{"n_head": 3, "n_kv_head": 3, "norm_eps": 1e-05, "optimizer": "muon", "seq_len": 1024}
MLP neurons of a small language model. Each row is named by its layer, matrix (down: output weights) and neuron, and shows model dimensions 32-159. Each number is 500 + 25 x the weight over its row's rms, rounded and kept within 0 to 999. Numbers have three digits each.
A block is one neuron, or neurons of one layer that tend to fire together. After each block is what it responds to, as a language model described it from the Wikipedia text at the highest values.

L7.down34:491499487502503452482466507484536480512514487510506450491480497468499528552493523489505516470537558487504507491454475513506532472508510533462509501491476513502518459515476481483526506533521466508485519488480469499520481503522495482520497460545545583455525511512489526493501488495515510479509508493490447517491517521499492509489508540523490527525499538504472497498543480436528491578457
L7.down107:533517531503509486486533470489503509516524526439521501517502499486476492490494519526466514519487548510452499500487503507496497485501485502465467497530493505547508497523466533486464508547538496477502492510482492511525539528506525517527515497539499499499515495488495473548504499521496469548501482483563494495493468464545492540533471489519487493553487521487489479481496435513505450514469
L7.down235:451475522538463470502464508483525518501517478536531497484479478494474524518546478508459499505505481493464505497491512479462473507467575570459490502500510531505498496471528513498498468505535500467496495498512469493516494490462494503494489484513517504535495503527499496500511501508546520516469522446526442538468518522510467485566476499474499483556485513509523467508500487502512517508489
L7.down609:486527511500541465485494528495516524570523518490526490480509498474521525506515483499490447500513527474499492504521494466511530502505508517462496472518461516511465474505500505543477528482438507516497479502482506492490544478558482506535503476527543462459495537543494481502487522479493478452510529484488459501494516473440531491510551525510526557488461483456486476489496534503526458511480
"Also" and adverb slot

L7.down366:455515514516501471434459517491475509499473519498477522535484557541544508491499529516520499479508464511530481472525504479503482493510509483526496528483530526533511501542480552540457523534530492511482491505560483481535510494487503540487484508523502527510485490526484445496510516469480472482496507475488519517465485507514545437491479502496449479517483561479488487495533544476513498534495
L7.down475:524510529512495463504513511510497508502478482484480458491461548488462494510506519531486523519492494517465504526511541491481491494510423523480463487459517524514479464462536495457522521487481478497477491538501483527574554513548497525531504544481502484484534492499473516506510481505524522521533497490469510501504514501486499519538493525507465467474483524484480508525508465491514492510488
L7.down488:444519521494481510476519524505501455502466530477540493468492511516482502443505507515536465521541503497456522517498486490475491519482563487515525517493475555535503553488475501497448501498521518487471489494522521479498470500434515507541477462479527529534478514486509473452518454523516512446488515509502526497494502502513524476494481529505495511508507554504512501491486485447463533509468
L7.down686:475490499509460457502528515490518501534454502482533487498508493490495528463476475479475531516478499512502474532519485528479538494485447507518493514495504489503526506521501485519488514489538494515501530533531488506510428515525491512513497481471522540540499458492504490474479466544519506508515532543424471492561535531475514493514526524502483515464472499468509504536491495499531500476525
Word-initial "ro" fragment

L9.down636:532464500523501530513479518504471493476504501506508508542477511501509499485514521541512522516557486464491498470467516507485497476524492467483479456525532484507475504567519478506528519491534593505524468508465492569490508487510487485502509486463512481494470510466443519514535541529515491485464484511512466489466527507507523536491483519513477512464487470489556492520535478486506540529485
L9.down710:465555519489487471500446543508493461458439485462511525516510506517514494454522519510527519488520478528505506515513538476523513516503508453476477493526494506503462495510488497482515490477494511482502492483491501496546491510481464541505532471474499464462516490477545506524472494485514524546536532477509513493487520531485501486504538493458504522521483530506487467521482452495456485527526
Possessive apostrophe

L7.down141:532514494488500538501485507476459538490479549539525476463464513466492518562490497494477546446513449479515506512506496502501477504481435480503496513496479526516489479509496467472507505525536452513508468514500478551495487523493520510494503518484483508514480495510535461520520512500503484517500491490466495503519509438502504526517508507455501490526508469467538549481520462532493491518497
L7.down240:500489552538494496489500524545485511472513545516479492477492488511505488509467478470537437479509463449515498506495526497475477516463549519498524537462464527468495487511521484461487480480460492488499465497499551486521494545459515459554487488499501493543483479517482503531494560527524460470468479504532544495508485477490491508515517501543484556497549527484521500516527523527498472514457
L7.down592:553490505506501488486495527482538525537536494512535522465497482529485515522498510491551469509510502469506520500517459537541475485480526498497554475499470491485502540502534485525570532492527500490460485520478524540499487525493513490482551493496508509515495507463471493412447505486462507489524482473538484478481491504503516430474488463489478423484509470503523525502483531446509511501490
L7.down628:498503498505494517511478515498505470522504517489505512488467491522487485506485472499478475474458495468503501498534491495479506495538531430483536522527490507489521489466467480508520487486482454491502508498481503520487483493488539491491518452510528489503515514487524511491477502536493522482520494514518562489558527492549522457483521479490506553494476497490525521516500482451501501511540
Closing quotation marks

L9.down237:552474491551496462505511525506484525525525541487484473510517523490479503529486520536482512490522491470487525486461517476522499453501532507520532508525478463510526516540504485508502487496545509481523496503455510471477495486531495522490483462543481454465516487476520472480475529508510532477534505512507517488516533499467526477485476492474463531488490517486476497487484440511494490524513
L9.down408:512511524516516523477515580535516532453520484483499511506467539515489523503483497502532528482480475503469499505491507508513506442502465488537513499493503497502492511522524481477509496486471420510526489505457492510528516497476459506497535475495521485532476500511454539499477487496485490468521535407451533517495478538461497508488541481493501516491540521494550510500517507497551471510526
Mid-word subword fragments

L9.down270:526510524492484502474515558491535518506513470484513495513497516491512493469523486527500481476538519498496534453518509490510520491511490529552505472510512512484527533499487536495478456495447480495524493504500504523473553488550518525507497436536475474484496533451518454477553493481474493499503499509537509504477502520451492494459524470513468465476482482536513492477479491520511533456467
L9.down362:509484487484470499483511556510520531514530450501487500501522546506537510511496490518492483531492507516507523526460505535484472488526537509537510525453467496472493479514497512516487525463496485455501527506549522496475534523554555525536503485488505504522468502498454500490488530490479484478499502461489532479490505487475480460494530480492496481460458458511511507512453499516509479497491
Phrasal verb stems

L5.down36:526453520509483496487497483479482488471495474469548481501488502466510480566511533522505490530519480566473531461518495495505489465490466516457493483487482529479487462501500508478497475538490490529497454506511543531456518477446491514520513527491496514452500501517484542486465555496487495502530533485509495477484501521476524491528540510489534464508539491481492475511476502485518547449514
L5.down235:499469529505513500490508483511468499464507513477539511472464515557486551536500565533470511477524515484474500498523523506487467484513489465473467488490486481545480532464541489493511510473499474517515473492495474480477517553508497532546490478488487508494533478575485488481484492508456524480545510480525506523442464458476483495514527483548490530516520517500480478500483467539482485519490
L5.down279:495486475560507501503476497477494473512525475524490471470522528483514498499496458527536524475512513500521516559502490492533505540463502498486501474537520466480500478475520497496500495477506518500498503449497478501497526480510544540537512510458529524538482497511497471547486502545516508496449438495488481468516488518470505504449516493465454515517460533471504507451497481520530519543536
L5.down325:501516495503501490534422506465515508453458486471518504484497497507476463490538517488502454534541501494471492511523518540512484492522503485474524484517486481506487468498534535520545457532500494472553524523489503476496528536504480501491513528506492495482548496491519480536532475539468457493463466479496487492500505462557525488502517492487504462466509534506482520478521524533540491512494
L5.down413:494488553495492470466515554481524512503464535497498539504506515450487489495483524517490494507515432483504507508496490505466534534487471507466525491505512497459525505516457442483508501543498499491528520504516488503500481541526552535477504531507520447532517512499523519516503504499523503519509482486492504453487487505453465491524485524498542476523477543477497492478477521517504535503522
L5.down653:497502479510507531537471510489523518482497506497535509504495507474528543510550543448512463481481494504499493509443501498506451478471457509494540501500487519470507467524504503495502493529492453493449504493549460520480474527487469477505536508504476498461476479513443504485498480526483514520550484492513508464525469498458503462512474526511529526519489519504482537479466527503520543496539
L5.down667:460518505496504544480470496474429540462503547490526531474487511534482520517526488452505515528488491501518519516488523469518470527471510492477460498549499514496477492470498487506519520514542508481495501550503454523492495516474513495501500467486502501533516458473536493549488498509464519500471532454530494461527468465555496470512557503487501514469485487518471502538497480510514541498530
L5.down733:490529534530486528492551478545525494486517488496476508503512537521495479517519537464490507527556522503525501502547468527522527486514468519477495476509478482515507496465537525499497472520512457487518506467512506552459510487501517509481501509531468506538525531462468482509492498528479512481468469493438481529530446467478484527473501458525467478475477519467499501519490554498512470490471
Mid-word fragments

L5.down56:475507514446530536480470519483517514483537526482514486495513508491504536469502516441503464490498491526511507509548497507495507514525532533485486498514464475489522445478502526521509507540515478512527514521497464499560515473543519510456520547520522504485536476470497474489497471484492477528429465519507492512503469506517493514489529457488567475518530466497496488486514544503466495504482
L5.down165:463501499461522480483473509482488503519557490494505509478534501514485549477470500493511482491471443463502515526475517488489533494485533494500520535515465481479471511496500528504495491496492506526500480534504533498503431489484562506505487520514519520545510514502516483429500468501515525495494527465500506506477525508456490507512512509460526520522537511484530519505487452528501509485474
L5.down304:469483495543521558526526566499525445522504527541483519471483519476483491525514507499529457518463504472489523471508531507472512468459504496505516483448516450471526459496561504464465532491511492520508413509483513502516496490501487512481494519518521468497453508461477510501505508504499523517524528463489444523493486525510526500508457481467493510541519524505548504506540512454508493510528
L5.down314:439502493532496545530469519501502503524480474485516507539479515511532547471473485496448482506476479514482466499505508448478488467480483478488494506502450499511473535513534480485495462491512484495492519494433511522498537498485524487462464550525508534544497483529509495476509511525474510480475487512531527529532508458532508479555522508501446491509499481527535481461512460498495525503569
L5.down378:498479486462456509493512512522506536513489480542492515511538486507502524446526508530476480517548458504511482434526459502535505468529505488500503517514542546465471472487531507485472496546543515482507483506504482511484508456497471494481514453472481479513508535510514546508502516571492491484484493519499532492505468446488433519506543457482552505499514526536520514538490479485511471489474
L5.down480:440517465448549488556485537493524547511499452505485517478458478521500496541483449514525517498502526534490467507498521508525492508545544480521530512540465492521530497560465477469500469514502502540521521484500429539491500472510483502515467492480519459474497470465535502473525491489509513497504478496510502530490461487478489505487480503497489540504484478522491473505558528486546485517467
L5.down668:508541483481510501516503533546501491478528511554460524493510478480504489479544532530476473527484564505498546482477504488477487498490494506438491495463533494505483532488489465532479550523495500459501435505547492503511485467468497474506496454517535494516513497473551491502527486507479556514516539438481479509457456528501525488496503511504514532488498535522491527503498490479527503501514
L5.down758:533506486505501481510495574494491457502487478507481499479550561469510434539537527488475474519511469494475471477512504546470482466495510447532473542515471506487498456493490479468485485491465533520499500528494496530486470476489494470499491484490513463489476530507531513461532512520512533501488500489525479530505476503540515531496510478487543443478518499520531498493462476569513522576503
Uniqueness/ordinal determiners

L5.down5:464525525472528495495460503508494501444535517473490493476459541530492493459487497477502512526563493496478524524493564457496485496535577483477519452497499474472500480514474522509510526496497476489540494479472525512489498476468489529501478490466553463493490467478519501503520474507497483508514500457520518549499470491549568504509482496499516527489504488489482540501502487540495516545484
L5.down112:482499516529515487542515514519518495543506515510499519503524492471503495467495504516542541484488504491452521522491505472485544498462517495490547469515501482538500541543495503503483505481478519501533479459505505513470471512489451537487524482476563463487508458485498478471491480485478505518480501486519526484489545516457564483470529491515504491457454473479470471522522488458517453545469
L5.down255:508502458517522457485440501496502539474492486505519469518472498499510522529506482527529506488510496483470484509502495462486569480532498486496493438509485463513481512495504518476512514501486505473470513538460525507502517516498532483578502486499501483540492515463525502521514467461535496476486464487528558503543501467572476520530500515471552492494504505493536470522527496481478550520472
L5.down368:542505504486491470490466481484503478488490493503532492499457551541496533490508515522503487483473457529483468468482510486522460509526561437519478536496514514516446534510526488514489484515510513512489454510464557546513514498526517481479497502481485507481508540473478506520495498524508488519489467488532476529506498476497519485579531470499463476530514508511472491505509537511519507502454
L5.down375:517488484495533498479507491519450478538490516533491498567492529469545486495498513466511492493440513480539521471456486473507480495505597503515471462503531530513508498492511503481497511511489492530515469493501551509524517516454510510462507499502480511492459512504496521521495489511501487523472503485450506466558504536470483500498512480467501477489495520498493540476501512511496514526474
L5.down495:519453504508510474490480563518493511485481535495481538479498493504508485492474509484483517509514529520540501496512494504505510476508534499494491476529481511511474472471446484497488464471502523517552498439461563512472446500497515528495476512490554475495497478493502500501512493508481538535502506519527532516481508539528533504505542487536465497532509510504501532464490518464540492482438
L5.down591:496502529468505513481459482532539488500498479463525521479444488506490501518520483489507497485509499469494537518504502518488485486492510482462508497507541517517548437488480479479509471541580506501523464512476490507514525531475522536513483497497455475508517471496523466541499472512494489517495520501493503506528516531543533508477515464496511470497514450472484550476457470503492491512520
L5.down718:509491463496533517479507499531526514535467526499455527502506538492563510470480521525473471494506491477481498469496538508488503518463490498492527533522492531466487436498503486468534483527492472472510471535493505516485504519510496517497446505506480489517489489461527530470547536458523487519503531504497484451523497508504486483455495524499538488506541476510536489532497478497519485472504
Closing quotes and apostrophes